{
  "vocab_size": 39740,
  "positions": "rope",
  "rope_base": 10000.0,
  "attn_scale": 0.125,
  "init": "normal",
  "lr_mult_o": 1.27,
  "batch_tokens": 262144,
  "seq_len": 512,
  "doc_mask": true
}
MLP neurons of a small language model. Each row is named by its layer, matrix (gate and up: input weights) and neuron, and shows model dimensions 0-169. Each number is 500 + 25 x the weight over its row's rms, rounded and kept within 0 to 999. Numbers have three digits each. A neuron's up and down rows have the sign that makes its largest values positive.
After each neuron's rows is what it responds to, as a language model described it from the Wikipedia text at the highest values.

L3.gate1598:479480509532499495544501480500498506463481483524497482501518485466439490512494487509482533480502516507543498482497451523505527531485459493454513477492518508514544459511515494517485483499528518506496523502517501452496503512515474509504480515491526450484489506503494492516486471500509459516519491538532515464500497513471491465513531472487539496507480510507496528474535501524507513490506511505530470510497508494500508497504482503522512498519498504538468484522500530458479499508532502504493460492465468520491487477
L3.up1598:524531508525509510508493501547501560532524519479553455440539454505464515510541469494508481444482520483505536459468502526538484431478495475498495511488486480529468530487503534492528491511495512547505486480502503488535483513442461505508511539485467483500528509546507515509479497488498456500523509427528474499487494526506552529531498456494486477519450520521506493519514493493478555444521485526504479536525541461423563521454486512499482509498533470502509501510483491443499516497511547501521516507473495512537554494
Description: Word-piece after initial F. Mid-word continuation pieces right after a split-off initial f or F, as in F-SA, F-DA, F-ARC, f-avela, f-ailure, f-it, f-ight; weaker on other mid-word splits like b-isexual.

L4.gate1681:502463531468493496514467539531498456511485524495471491476504500525486501487487476489482514461520485508521511476494520522502504514485492461456538479504466539515497518516533476497525528520502515523467498504501553512516474534444523484490488518490459508522479542478494486470445467452483497511517498492481489548544489538472517521487485498533492483513476508489536491513488499477461530540491550532477518521560486523534465498470531497497517492531486503468429496493489493502516510504482514488518496496488501527523493478
L4.up1681:503503520476516474493496526502498511522441525564517493496491452478520504495523499464498498524504473471502543507520501522483465527454477492469478487504496463496513536505479510479477496488477476492502490467504558459485482492465458500541473501507459458523526551490505491492498531505508485527490514518515469502488468520523526486497519518489468522536495479517485468530529439523480526504516496523516472478559516506508484486490515507505502551507471533533466497487508511546551528497506503517477520508444494469527481515
Description: Word-continuation pieces and adverbs. Mid-word pieces finishing a split word (tund-ra, cent-ur-ies, Tope-ka), and adverbs or modals after a subject noun (often, also, mainly, may).

L9.gate2022:525453509527506500465491512512504476474528486534477489494458494469470496495503529520493513510505495504465495524523512571475513514488553516502477472489495490513481520462469492491481534527532487515452537523516528560504437496514515518568461537477502486505478518474524509549472516512488463474474458520500482534531475496449520532506516493489495488492519480493519483492474500520514530513521519507539515483525501527517466516497504550500513512523497499531499512513495467510512482484548472456503501545508501514463501452
L9.up2022:516562473524447513556501520491530485474485487495493467506502515551559487529561490506458531484475486492498514489492531481505498529477517509563501526495529478468494549502504468507465529527499511554507487522495488473478507542465515509538455515451508515550501518475496500521493481550450521496503478516460526505488492458491469494462531490518537499475562473483469464502536494539513544477525504506522515544493499513528458543508518487490528536492484538472531517533501486495473566501496490512503506532505530516527542517
Description: Focusing and additive adverbs. Focusing, additive and restricting adverbs such as also, only, mainly, particularly, partly, and connectives like in addition, but also, not only.

L3.gate187:470503519472471501500527453507493522475493511476498473462513456522491507517481520491471531521461532468493495480453515432513486510496520480464501523539537443491498507480516498511513512459516515512515518493487501553452475477488456479492510458486503519508532499509501543514474497509499497490489549530527506465539453521520468490490511467485463518496498467486476522490511506509478491486539503494496494463481515553553461473533512483494511518548472494521549492485535493534506486495470535464482491532494507504533485513
L3.up187:501516455474508525513521529537538474521523498476471508505525525461496495489499493497516527498460527506478518554506529517483480486496463497491528473533498524483526484484499480522511553479549495518481472499493496477505488493549537494490537496540521509504487469451481493474507520510525502516528483546519504455525483578471530521479466502521541499513478538531536492484491499527491522484468457557529494481516471499528491446570469487516506504447491512528461485469491521506466496485516483512511493501529475527485529483
Description: Punctuation after names in lists. Commas, opening parentheses and semicolons placed right after a person's name or a title in list entries, credits and tables, e.g. "Suzuki (", "William Hanna;", "Brian Quinn,".

L4.gate430:489508503494486476535527466486503533513514515499522478501526545530465516521544498538520500496501471477498496508562543498527518497501510493483496490526474502508541488482468483497492488513521477500481504481488460464493445489473480545504499518477484505509450468526469521496468482445510497506481518504473518478472518539480484505474476501504494541461477473478503519509474501543540533484565481513503505516479493425487541512527496495459530475533488531471519511497480469514491487497514515510448502492450516503495452488
L4.up430:484496531492452499491473488515512546478466476501455486514537503543508513545534473484518495510551510505483476506479460518521496479496501503476501498504535512516541468521510452519486489523530469534478492507467503478492522502531481546531511515516508475489502490525473523500458503477484524487446515531508465508486534437511509521503476457485464474497468521480554493494461481513531495490499531507516531548483544466506522510487522488449510509487484520499504468481497509468493479525532480505474515526503435482472505529
Description: Word continuations after Th-. Word-piece continuations of names and rare words begun by a short onset, especially Th/T, as in Th-waites, Th-ors-ellia, th-ym-ocytes; weaker on scattered unrelated tokens.

L9.gate111:503471539520470491495540520472501510513508504469503470536505494518530503554511462475496507487543501524500529521485462463502507523496495491503521498496491524568417495545493515488504495499492492476500515518519480512497526529478503454508504488488521549485427485483453524527527495472491465513495555460496505491496500492478487497510502492469507497476525477510490533496488502495533524506499469491473468526464476502484475520483485456475519519493514428523489508520535502478516464496488468485533591521478463504523540503
L9.up111:486506501570527485505540515497532494466468475512524512536491541496542498511496515521477547483543538492473485497488521506499486520495470498486475538545477499510499447526526513506468488519498463509493497471492476458503513536484460511450473549473467512508504447450514485530493502472485512508489524478447515493494524487500506496526456495523487478502489521530484478508456516504503473537496475512498487501535522529515502508489465423476530491455508484516534462481503528504497467511457490506483568509458500495497516495
Description: Article-boundary line breaks. Double line breaks ending a Wikipedia infobox or list, just before a new "= Title =" article header, e.g. after "Website: …" lines.

L9.gate1940:500477514492480469453468522513488531506515505467483503542509506503538505454466499514499493465505460490515489449507488485524486529523485514486535437486510506528505490520495485526458434522503494550521481513509503542488457485534491465478538536470498535547505477482537493468488477487457532480494497456492489499501522491495527513442541542502477507458484523437478516472537496501491468499494512523498527479457459520510466434503516469531502512503530491587497476518494540497530495498532484516556494513496502472449487477
L9.up1940:516484489494491461475483526520472510537473520509523479513539478505516522438494498486490491464541503496490488492510502480499497524554471497502529524492535524478494504496467498494489496512512487519527473540476539517479505531501518476469486506484531489493486529501496494518496529523501581483523535472481530474504515489511478474477489497538469457475493553465486492488487475520496464483502509492496487508530526459543461471473506431491485503517544471542519518487510548492502509476484445496510502524519506496487508501
Description: Compound measurement separators. Unit marks and separators inside multi-part numbers, such as the minute mark in coordinates (34°08′13″), race times (5h 49' 08"), and 35:35; more weakly, adverb pieces like entirely, highly, -ously.

L3.gate1548:485498513487509501476482507492511504524495532489467499540545481489437513484474514480522457531532504484517501514489473508519490456475522509521525504503507499533471473502486487541455492491471483500506434525493483473497507529450483520528514528476501519506538524509469504518489516466472498474471494509500513476532479524524489510514501482482522460461536474508486468479499471522492477503501456497536511498486507434501522501508531537488535530519501489539507471515479501467507504489554511478508531521517509509486471439
L3.up1548:515481504480491489510511506474493486508486516515475489492472479485480462513494467490501491484519498463513459464525472495510487508522524548477476508519496503487486505469502484497549486477488488522510488518517507483514445518497468507469501498503521485516522534505471465521488481487503491479539529488553511544513533494488470461524526514442537459468523537503514487487514524479506464458481536479504496472501508448521483516481486498464478509500525564495539453538549525476485509499524463496516489485490477526514523478
Description: Digits after a decimal point. Number pieces right after a dot inside a number, such as the decimals in 156.67 m or 30.42%, plus dotted dates, times and web suffixes like .com.

L4.gate926:485534472468522497488521531506467532511550524501492490484501477484464533478486516501517496485496512505484479503515489495512472509506516530457460486514510514465505459464484476522499475524480509481513505528524501481465490487555488509500504536521502447520462506454509518513469491488504498495555468503519499530507458498505509472508466522510505517562499458517484470526513463520472505532475493504504509463489541471452517513490543544507534478504513529478499486487516526467481499549500506480520505512550486478497536533
L4.up926:422531504485507483523493470519482481508543503482520475475527515499472538487497528531534535538472517460507492515531522469513472486505506496510495497466495496460474445454445520497464511524496518497534507483522507507521493510532466484531483517513493497502496480483494489480493473503531438486477462508486519491500513505532471471523488480478477511494519523477449534526502524483491495503480516440555524491481516505547499529537487486501523475493472489455465511482509513435443489458462530496496473481535481476483484496
Description: Fall and process nouns. Mainly the fall in "fall of" phrases (fall of Damascus, fall of the Berlin Wall), plus snowfall and falling; weaker on process or narrative nouns like growth, history and story, and on mid-word pieces.

L3.gate418:522484504472463510473468490532506471498496508487497518466497486474482470549501500529496469475491455521507481475485514522506472490472494510499501506502511504504461488472500531508516547522503506514484505524484507520494509544533466500522474478500518538507526507475497520503466521495535484487543488499485518518517457460482469496488486484526498491498517480529460544511480519491519539469504504479464521485473490513470475511509514469492533508491515469502472490455488478478533474509440505540508471502489469489533490512
L3.up418:469439524504464507510495548485518487522530478470509478503518491480499442522516489518525521519520506464517519467532519525487495456492496462524536543510491505483513532494479533535515532510503476464456475526497475541520478549509482478494497494504517521519531503525470475562507469451502484510518483494514512470476495508527520481483496473484502472500521523517511520475460551482498514497527500495510530522491540548424494495501482494514512527454503518470510530444502486528528521485487510558473467501491486478485436522
Description: Line breaks in structured lists. Newline tokens ending one row of an infobox, bullet list, table or stats line, e.g. after "Running time: 6 minutes" or "| Length |".

L3.gate1860:474462526493485519485513479472476511539474489504531506446563501450503498446511538464506514519542484476522486503502518494490489479489522498481455476464492495544502477483472499466482508479500455512490521515498498474519514521475500505510511478517499537485500505496503492497527476497544490499496481537478576503505549505516505496470563503469524486481517552499473495443481505495504514443527476507544496484497549503494492481505494473551468506495487449489511505488533496502465498496523489558502507506476477523525468519
L3.up1860:498523497496513491494537478522475517529450495449496467538479472496479488546505509435494517500521486499498465540495501471502525508498501477478519510493467516465476485463529525511504485460538485523506468551536512480494465489470536503547525483483467522492494481477521517523518477500475520511482499509475497479490522499473532489543512515507497519511506506506489494447479525500537501488539486498527455520539531487483520512516453504540437492508492495489503478481494487491505502519476502466483490551505475478496522497
Description: Adverb before main verb. Adverbs or quantifiers standing between a subject and its upcoming verb, such as also, later, often, then, both, and "the two"; it also fires on word fragments like "all" in alliance/alloy.

L3.gate217:474497487516520491527497481492552520540492488484487496475504488562512498488509511487516500513516504524411555501499488493507479496490482503550520471501589496528530496486497479533503497509541505463464520542460485498505502507531518490482543459458504439504454505475438533523476499473486532434487520516487446512489463477463493509541494510471481480474495521508494504510539531492515499508487499530562486479503506507524525505486492519500472546503517456489503522501458492502496456494531489504486532526516511487521498502
L3.up217:522501483467455498468492482513516504507535482531486468473498478506503475496539536502531485539558502479469521512512463502544480515536516496445468499527503538483485500521532499474516539504511527463532482499489522542506498454467539505467532460478486514543484495499535506481530525532530533490473533470433491505486470517497498517513526473484466492499498482481456514536507476486484528487466514470488487450465524511466517494501521529521502517498474477503525537498544471486521520494458516516514485498537494460530473524
Description: Post-heading line breaks. Line breaks right after Wikipedia section headings such as ==History==, == Background ==, ==Career==, and occasionally after ordinary paragraph ends.

L3.gate1531:558458505479532499547475514486530483524490524484518544501510468530465522515496493514515506501500501495493532457476506480534526576499468480512490494510507485524519491508489509494526489469438466536472484476462462484533535508481529533469528508483531531459543497445540495505516475456526487488510493443469500517512488502543547499500510519484525521510509554542493479493502442485522519534441473532507525489530494489508537468523464491501494552465518489478476461515526544526520509535493474515459481492471498506482488502
L3.up1531:492517528432525501509538524508472495516492535517521469460459513484461501483488491499570536515531462513484501496514466535487463553518494555499547509444517541477513526506519434491501522499531463502514470500477505470434524490475495537493481499487515523488490529477536489487506476463485538501538504498510496502538467542491549504554507472484485502463531530492504459514521531502495479532512519530489490474451501490477488492479508516485494519514516458448528475481506476463495495505520460498534530533475506496510545462
Description: Closing parenthesis after years. Closing parentheses right after a year or date range, as in (born 1987), (1931–2022), (1969–1971), usually ending biographical lines; weaker on scattered word pieces.

L9.gate1720:500510511536497519513486492494536500498485511486514530520535500526502549512478498495455510480500505480512497477498504510480488514502516502522497476495521529529538583518486516507500514479456516503498489494477502503481470507493517494518470514525495489481519493492527496455530493528494463488495516488499518557482493491524527527510484492515475493515483494466500490514470522518501469482481533513459527474481458490522503533506486518530464473515573508557444528481488528522512478517535512525513457519508487482517507476
L9.up1720:476471482531466478512468480501475510509532501479516478504534485549525603542461493487500505544513503482485484429500536517455454519519518495486497490522502491505572515516516519504514503575485497549475485496466446520491476519468464513541506523514505476467461521514491497514510511502464494482518527491533480516508488496553496510476489520554487482491492494529506476475526496506501524485507456524536478497463485471517481504494503566474486493498485511576475485528482506495504493498566498488481515523487503483486497473
Description: Before numbers in tables. Separators and punctuation in sports stat and election tables where a number comes next, like "(22) |", "48.", "33.76% |"; also prose words before years or dates ("from 1820", "on March").

L4.gate493:509489470519481469455514501529478461469490460490477492541552519469458508497481527519468502476510485485484481508555515458501468496493469527517503528505467476507469500474491501502507535454533511509495463467488497490515492512465490472519504532508489537533512517471497512466500496520513485505500495484513490521511504500527525508531504497550493529476493506449508509538493496478513512495514488491520499522490485479524490477523491486503521520481486494494472477478496487508545513502474503516531501525555501472489528524
L4.up493:467502516520510495459495469538470429486502472509483487501504522424476466497483519497476518507541525494485493480543551452451501487502482507478502515504484448524471508501512499497525503508504469495506455496506458540528501488445554510514477488490514512519518521534528489458524527510551495498499492465520505496500512479511507479543469470510476502515484466498499477483465515499485480495559516503535482497499512491550529496495506499504506494525485471512523453501480418545529519512466470488490494522517480454495542506
Description: Infobox field line breaks. Line breaks ending one field of an infobox or table row before the next begins, e.g. after death place before "- Buried:"; also year endings 024/025/026.

L4.gate913:487515503492491499493539527488494499531541499511470505494493501506506534458504496525486507531484520537435511538490473522522526513516530529493464482492467521516497449495481481505488506491487500556469490440524502454548502452469575452491537498476457462481506428471471503509520517531523503494448523519519439515487501525480516474499483497481503484526491480464495517484498498478477499526514500494511533488548477561474500538497520521479502481502488479508509506490540507505492541488516534531494532496445485540501488493
L4.up913:487478506529491513526509511496497506485529536509472481499497488517515497473539489535511526483526480514485514480513436519489497504521499505485466506472538506470510498476489527552485511519499496512466516494571483532508472475549485492474503499468491474462524451469472484502490520517484512499507545523502505546489485470474495501504506470504489475517580478546524526518518503473468480503518492467483522530477554467500474474507519537501484521496519484518494521559491552509436519492461472499524516469492444477540533493
Description: Section and row breaks. Line breaks right after wiki section headings such as 2020 census, Species or Opinion of the Court, and at table row ends; weaker on mid-word pieces like -bon, -rast, -aud.

L4.gate1594:487489514508543443494491483516517502502461495567464518480522491508504522499485489541490502519518482468474472503536500468514477463474504494441537526549486520547468469518470477522462497509477497514514528482515520480524469497509538550499525541513494495506475472518468596477509524474551482503475535467515478470480463490493463482488487506506468542534503526530499553497478489501478507502505476496506477466490478478476534462523516480546524500564479472479490509526537527501494522548515509462513530489505523497534525498
L4.up1594:485495482496533499456502515530519478485496527504492478560518493549503470514454486558514484492487483531480471515502488471486488485512474491534512496517545465510476491467500509496496519487468505499539479534494511516496524465535500474494495496494501481502491472479502516489522472501494469558523510491473500512534441494535505523532504515502491488475517468490535534503538506502501530541470498530548525528530460496493475510503481536510472478517504514487475513513513551456512503471522525503487468525481522506567488497
Description: Token before a numeral. Tokens right before an expected number: date commas and month names (October 14, / At the end of May), "spring of", score dashes (5–0), AD.

L9.gate1263:487436490529494530491518476512519468516489484570469470467485524506486502504481547522506517488517471488522498503489490521479478539498461516483512479530481570509486525515491483509492525537505504524517487514523500523520528539516464470541527467471504475456493533472495530534480473512486528538551485476482474472473513477507493544514489484488565496551483481512512484462532510531538493507496513484475509534487480483491519525476516490484561522484518564489537546522468534518519429492509454507451517521546515464512521521
L9.up1263:561519455495504529478515468517480488537486495489501497475464527474550530497528515494475475508511465516499475500482473494489447540491497511456529487498499486498430544522463468482484504505510470501546527462536518487515525511485474512466466502474468490495527471515473491552512477491512520465530504491471469512463494452483506516505494495454496493505504479526512514501490478488457506514503487499496531514494430480503487535525487456482500475512514544474524521464515523470537505489507472507508544471472499539450546569
Description: Indefinite pronouns and quantifiers. Indefinite pronouns and quantifier words such as nothing, something, none, anyone, someone, one and little, often as objects; weaker hits on scattered word-piece fragments.

L4.gate1089:502495501520496518503510484551513504486511506526492493501495474504522512482515475457515512511534519508482512493436533476502533536530483509527529455518545515500553493466507479514568510482499482514528540449481541475554498539475492453495512475514484517499562498514519515543485448491469522475448512505488470460466509528505478511475500484476533509505534512479484500467536477490535481517519502481500448485497549493501494522496476512461463476508480494421491482509519486480513520539506518507485501544473548505491476490
L4.up1089:509497521524527511479515482533505499523485540533504509531539520511471480509473479491473510485518556506511529490467488482485503510530483510460536472477517479456511476475510484535558506456503510512529491479480472517512475522493514467467492478452479536504498539482529473478470471519516476504496466449529474457488515476547495541445487529431519503506485490491501480507516534491507510511543495523497503505503496443526472493425510581470481469520481494506498479525503459480518547538507523566448486486485493483491443482
Description: Mid-word fragments and codes. Mostly word-internal pieces, especially a capital A inside all-caps codes (DAY, EA, CAO), plus loose words like public, bacter.

L9.gate146:490492475491558491510553490515508520497490534466513456532492472507507515528514532499483472493489513491454506530496521509505486465481545486509519497482499546508529494518511490532493494480457480510503515481523498511504466491480497521518478536492484478515516509496494502487482514544485557507478563504478481525513544488539490510463502507478508500483498499506461553490564517532508492463536503583472496501502507501509448537519494491481490496502563500491450525494491498537500488498489450488515439518504493536483537498
L9.up146:509543499485548512471482462465511449446529489518508487490469492458517505549509530528512513481453535469488488511464495505509482457520514492536466479542490511466513502508516482465489474508501496484474502499511497497495497531474503474495513519462482555449499513537480424485514513511490505468472471514498477501506500492495509502517476521516497520481501492493494524508549515534510515529518514480503523548498486499476471514504502482522504521547535499457545482502480439491528496487514525510528504512479506520509504479
Description: Before year numbers. The token just before a four-digit year in dates: month names after a day number, "in"/"In", and commas, e.g. 1 October 2020, In 1894, August 3, 1993.

L9.gate682:477444536505527473483522455477528477479494490507519469498502530485471514497459479469472542496489485511474483497480509500477486509553484577491498505496501501510506517522479545553492510508488511549511486496469485532512463497492524468515529473529518481477483484496544461480505473482516528507502511493542469511473516485477502508534494480461515488503451505481493509493485495521522496525520517507471504528516509560491512507490525454480491506487522488509548491500463526463518503515491491521479501446482503513484487521
L9.up682:532496522484512432484486476489505490539456522471496516479513521502482540454473506499505493552502528501491445506466506518529463500539499471516521513459543481482498492548488493490540499571507475505524490473537499512471497502500529501467530529490516485460496468508533484472495525466542456511493509434462486531493511461504512493528540524515521541484514538499499499504487524542517497522476501440498500479492503529509476494525463561485495518507477473554470508501542495519501499498500481503512477505475484470507466493
Description: Table and section breaks. Line breaks that end a markdown table header row before the |---| separator, or follow == Section == headings and paragraph ends; weaker on numbers in table cells (24, 33).

L3.gate634:511471468503519486527516516488547506518499486496467505542531495504463491512476496505523488522479506480453473537518521488468507540542490492527542533496492515483473546504534526491500441481497529480495503530491492514518471486458491522536434497504484476499508529553482534527524475473416518530529498529495502510518449480515525505516480478494466511504480512479507510524488505576513517572470521460499470478489468514515484486528496491493505502451452454472490509484522496455544504499554494557514501482524514469514471486
L3.up634:505521484540470467488515512473519521546482499511504539459458456491490522504462487505485518481514498537503498514476464500500500489497505479536524501483519526501466502486458496518542447494459482535541460512485514521487492491522529507507493488530516466490521509486472546478506548499463529505546513494460514467471509484496528517536502506474462471473493480500482466488497466505524491519534508466484497503477488467496496505489520586528513478519522478502488510520490494497511453485469486470471490476443519486550481475
Description: Word "public" (noun modifier). Mainly the word public opening civic or official phrases, like public affairs, public spending, public law; weaker hits on role titles (Inspector, Rev., teacher).

L9.gate58:439511551506445539508509442509498522555448497487470555476536504505500540541474486474500512471515441510475456482500499501533533513510493544473499547465496496499473481534540521501498498477488500530514492503510496500477498507537498459454475530548493481504482489489495542515497477544551498470497508436496464491481478514532515476483512485515501466498494529538520510497475467480485520511456507516485488515514477556506521472530544502529494525490442479497495497511491507520480474469455494508506483501523532527537454472
L9.up58:544483450546507502536491565511534484529486518494507527451466576492520484475523490483518482461515558511529503501492517446485500486476495493513477494541456510483462511552483492488491498509467479519501526563481472522504540498473502518509528484474462465487466503494513489465502536486527526521510512524465511481486481500499495467497509513478501413506517499445525482443543467511482511482501478487529504472470473488491526464534503536470519464509511526498535548507476488497535476512485460531498533501487492503500521484
Description: Closing parentheses and sentence subjects. Closing parenthesis ending a parenthetical, often at line end in lists or infoboxes, as in (novel), (Mouse), (RTF); also sentence-initial subject pronouns such as He, These.

L4.gate1372:519511447482510525478491543446519490509490481532523507540515504523446506499482568539469500513476454566499494496511519504545505446505481520536504464519461532464502512474519555498484471503476524499481480522536483518530468517470456454504473503462474462478504488496479486533506489483506484514446518521513480535517471491520488518492488469546501478466514539462510547485532472474486501521507513499478510520487484523537494506494516520483475477481490489536442500532502504537494464500516529442479494514533500468519494507
L4.up1372:551479441496472498498486555525488454516506494533499513543527484536464520504483567527549509472510466527498510484498488517542511491479510446557512456501500505490511504506502515498516508530527518495492476551552504521492482466461489483531493486516491481482498473490489505494501433521504517514482488498514462512529480487467482526539499456496520426439501524446483527487505490523542505528517496483456488509473474519529484527488520502510513492506497473510485502524525503444485480521517510512478493541480496534472464457
Description: Mid-token continuations. Word pieces inside rare or foreign words and names (lap-is, Dar-w-ish, Div-iz-ia), digits after a decimal point (0.43, 34.2), and the foot mark in 6'4".

L3.gate257:534482513534465505536529520490494508492502506503478549508487466506519529499502499520515500503502502495522530481557529512499481521463496538532463521510493515463511505514486521517485500540536496509500497498509480470499522464516475451505514514493460493518540499511512483480509479536517503470467507476465519496478492478551526451495526514459485533510508500475498459488504480496481515451456479477503493521521514486481489518452460429445500492535514525478490486492469462508498479523530462500508518483492453489544505514
L3.up257:541491521531504529509539501507550490515529475497493540487489501534473498497542510522549485528504509483502501490504519490518476500461505528499471484511469507510523502490516531501533530491474491561500496479536473497484471468508479483468485501481493469564475498574456501481511499542516459505481509483557490489525486485548489504466475514529552546538530462539499485513501487483523460491530488492537467525533516508481489496515492504516511495535479483477447520482464492469463466507514466478503519467498471486496470548
Description: Before a year number. Tokens just before a year in date phrases, like the comma in August 8, the month in in March 293, or In before 2013.

L4.gate538:500546472482485496513518479500481510502453521501532494440536490498534512499485502505483517477521527487490499553499452512496480503497538493529555508506493504498466487542513493482490543463482482507478529525512542464462493524493496500490516491505577523509538533492475514470502475482509526511506507464496530490538505493502491469523526496516463528492434494501465472501503501478460535502527474490466499507559495481492495526495481520492496533470502530487477488481502482504517521481514511521514495473487501488488521516
L4.up538:515528506532489496519501474460472558496507487498488482489522450487476527497448519483494502530503533483501467516491515490460495518503556534502483496521457513520474522516490503481480488464499526471500522539547493542473515465506487545526508458526536524477487463515500534486468495504511484485472437518531528492536516463535471510504541543470518532468457500512491476454473527487522519509490474453482502544538515543504487468461491509537483482500526536475459496484484475491502520515516516491492511496520481535511517505
Description: Technical noun word pieces. Continuation pieces inside technical nouns, mostly machinery, ships and weapons (prop-eller, arm-ament, rud-der, br-ake, tract-or), plus scattered name and anatomy fragments.

L9.gate1015:477532544519451522501520476514530538533480471506526494482562471517502498501512517472511522500453471516548508493463501528468489507526536536534501507515509502501495538466489518489428523497487535487506485481473509519495479463465519477507506483491457532462537533525471496498514496494505443478494520472494524520457502514525511479529528500546524515486496483516473504500503524474447479482462488484480519521505510494542517514472508471522456514509484526491487502512450473496485536532539487472529524495503511521477521492
L9.up1015:491474519542545528500464481501490468525482545511498506490499524538512507526520432462485510475513452495515472489503483501500485516453503532486470480500560454501485476510537539451525516459545505488491503545447525492475489456505492518488483501533509494511497489470440555506494535508514523506548478511480511487519494500461449530544525506505552503498498503476517464504521540521485468496483488484544517507483566521548531505491496513484491518476532463491500511511488517502453478533474493496481470523498499500507509492
Description: Battles, operations, named events. Nouns naming a military action, such as battle, Operation, offensive and engagement, often right before the proper name; weaker on other events such as speech, championship, broadcast, and section headings.

L4.gate1878:523549536469525486508543506481465452557536497509493488501553475478465496474506511505514526490505471512489453548479533525497481552511493492469504482521479530520493553521511496510544457496503469483488489514489560498526504484484526484493481495540503473510452473478521461504483521526516526491503487511459491518522461507503488467497485473506513545538505475511494513506459507545469494457518521518528448411536449512489516487527509485510468522510502526465445466477483487513538482504486505535566495498473511470506443499
L4.up1878:492494510536524513486538515465541528536543563497511496540506498494497478498489533514512481512525518489452540500478511498474535466520466468522522551513501492512513468537520521528513536484522478473512497507519499502524556476567494475501513501487530460483508527524441500523509499535516551518522492505486516501497458487501513477472475493509484500480509520505521476538536487497500525469501473516510495511493518488470547497524506508479487532475475513546487496466482523510532485555488540540500517560496491487476461475
Description: Closing parentheses and quotes. Closing brackets and quotes ending short parentheticals, as in (25) and "ZAZ"; also mid-word pieces of names or acronyms, such as I-F-PI.

L9.gate1478:502484466552505523487480512503513483524502502544519493449541503492503534474464536500554509526542521520509468496488491544483518529470527480463531547494504442465500496542540490488520524477529509529465502483500524486494509497507475475480482513515556510481531497443548475449479502493532494501519501500481511471512494497488477495464513491527535459491493507508436492447472489500483497478535493480534514564511475516513498489493541529512491448502493495487545496471490514490508520479491496511563493507515435464528517522
L9.up1478:474481539483509450490508482507498523489459510497565464514498467454490518514484535503517499515519491500467526478509521490489480481507510475500540476549470525525548490511481500494492523513448511506531489528480483514484490474506484498479496465483510493493471497498446479435499524460524548499496519508473478478497512487525546507517460449517517475544484452505491541514515480510482550530511492482489509466521493503504535504507547514472486460545495515496462520490477504478494488478528517473524501477551496526501499552
Description: Word-piece continuations and units. Mid-word pieces after an opening fragment, such as f-ired, be-ver-ages and F-ener-bahçe, plus unit tokens after numbers in specification lists, such as V, ft, ihp.

L3.gate1014:498525494470511470450452508467518488468485475504550483464503491507475498430460478524540494474447467528497473456482511497471488492534517473498468497536453545500508515509490494458473489527546496496495509524481492520450520466481472477553453517469489493515501493505528536496511484522526530507513555495502511513470547484523487517464511464499509515536493516514492507468489496521518498486544507522475500534482466445505553531477480523497487473525550499488481467443499522491546485507505527513496521504545515501455505497
L3.up1014:485540535530504489443489548506512497506439499506498485462514518521517428450467527515528502534486506528490503488514481477489506463535518440470486474516496520507510460491482498490498556504525524520464502521538472537483488464450474501473475549490493524530467504517518515536543467501491542498488501474503486530528520475501454533493501484506519494555485478494487519472463530491508485539518513489492507531508507473495537482498462550504532491522530507496514522456516493539528468499476510539526524501521495477453505515
Description: Football minutes and battles. Apostrophe after a goal minute in football scorer lists (67', 62'); also conflict nouns like battle, defeat, armed, with scattered name fragments.

L4.gate1146:465498506492507468451523497488504461500455498514518508463512530517508521508502499490477501461578509466473474548509480490461545483533477520506522474522514496515505530461494516490523518475506494497513483483483489486468509483520508510491498529519494494554535482544487541499522479516531517459543447506501481473467470438528522503526497529472470509493432459555457470485466501491494452475562518498490534485551456466526486478519503494513510503493475521491496460543521497478507520509536507474532486486485514522443497493
L4.up1146:476454533503538465482524539479494485511471517510512482492557483544540538485469456513521489487501485506483532551471480506493489512539520435477510531529484486516486514487506494485488479524515516480472479479477551495528542499518531503533490502498550516485464494546441485473547440555513503483517463427512523503505514510459513471505526480515507474533481517501488507507487495460540512483501481481546537511517473491506529531530467491506496492535531528499525518541510492532471512484475499487493483492508511485453443480
Description: Battle and place prepositions. Words leading into a named place or event, mostly "Battle of", "at", "of", "Operation" in war history, plus scattered mid-word pieces.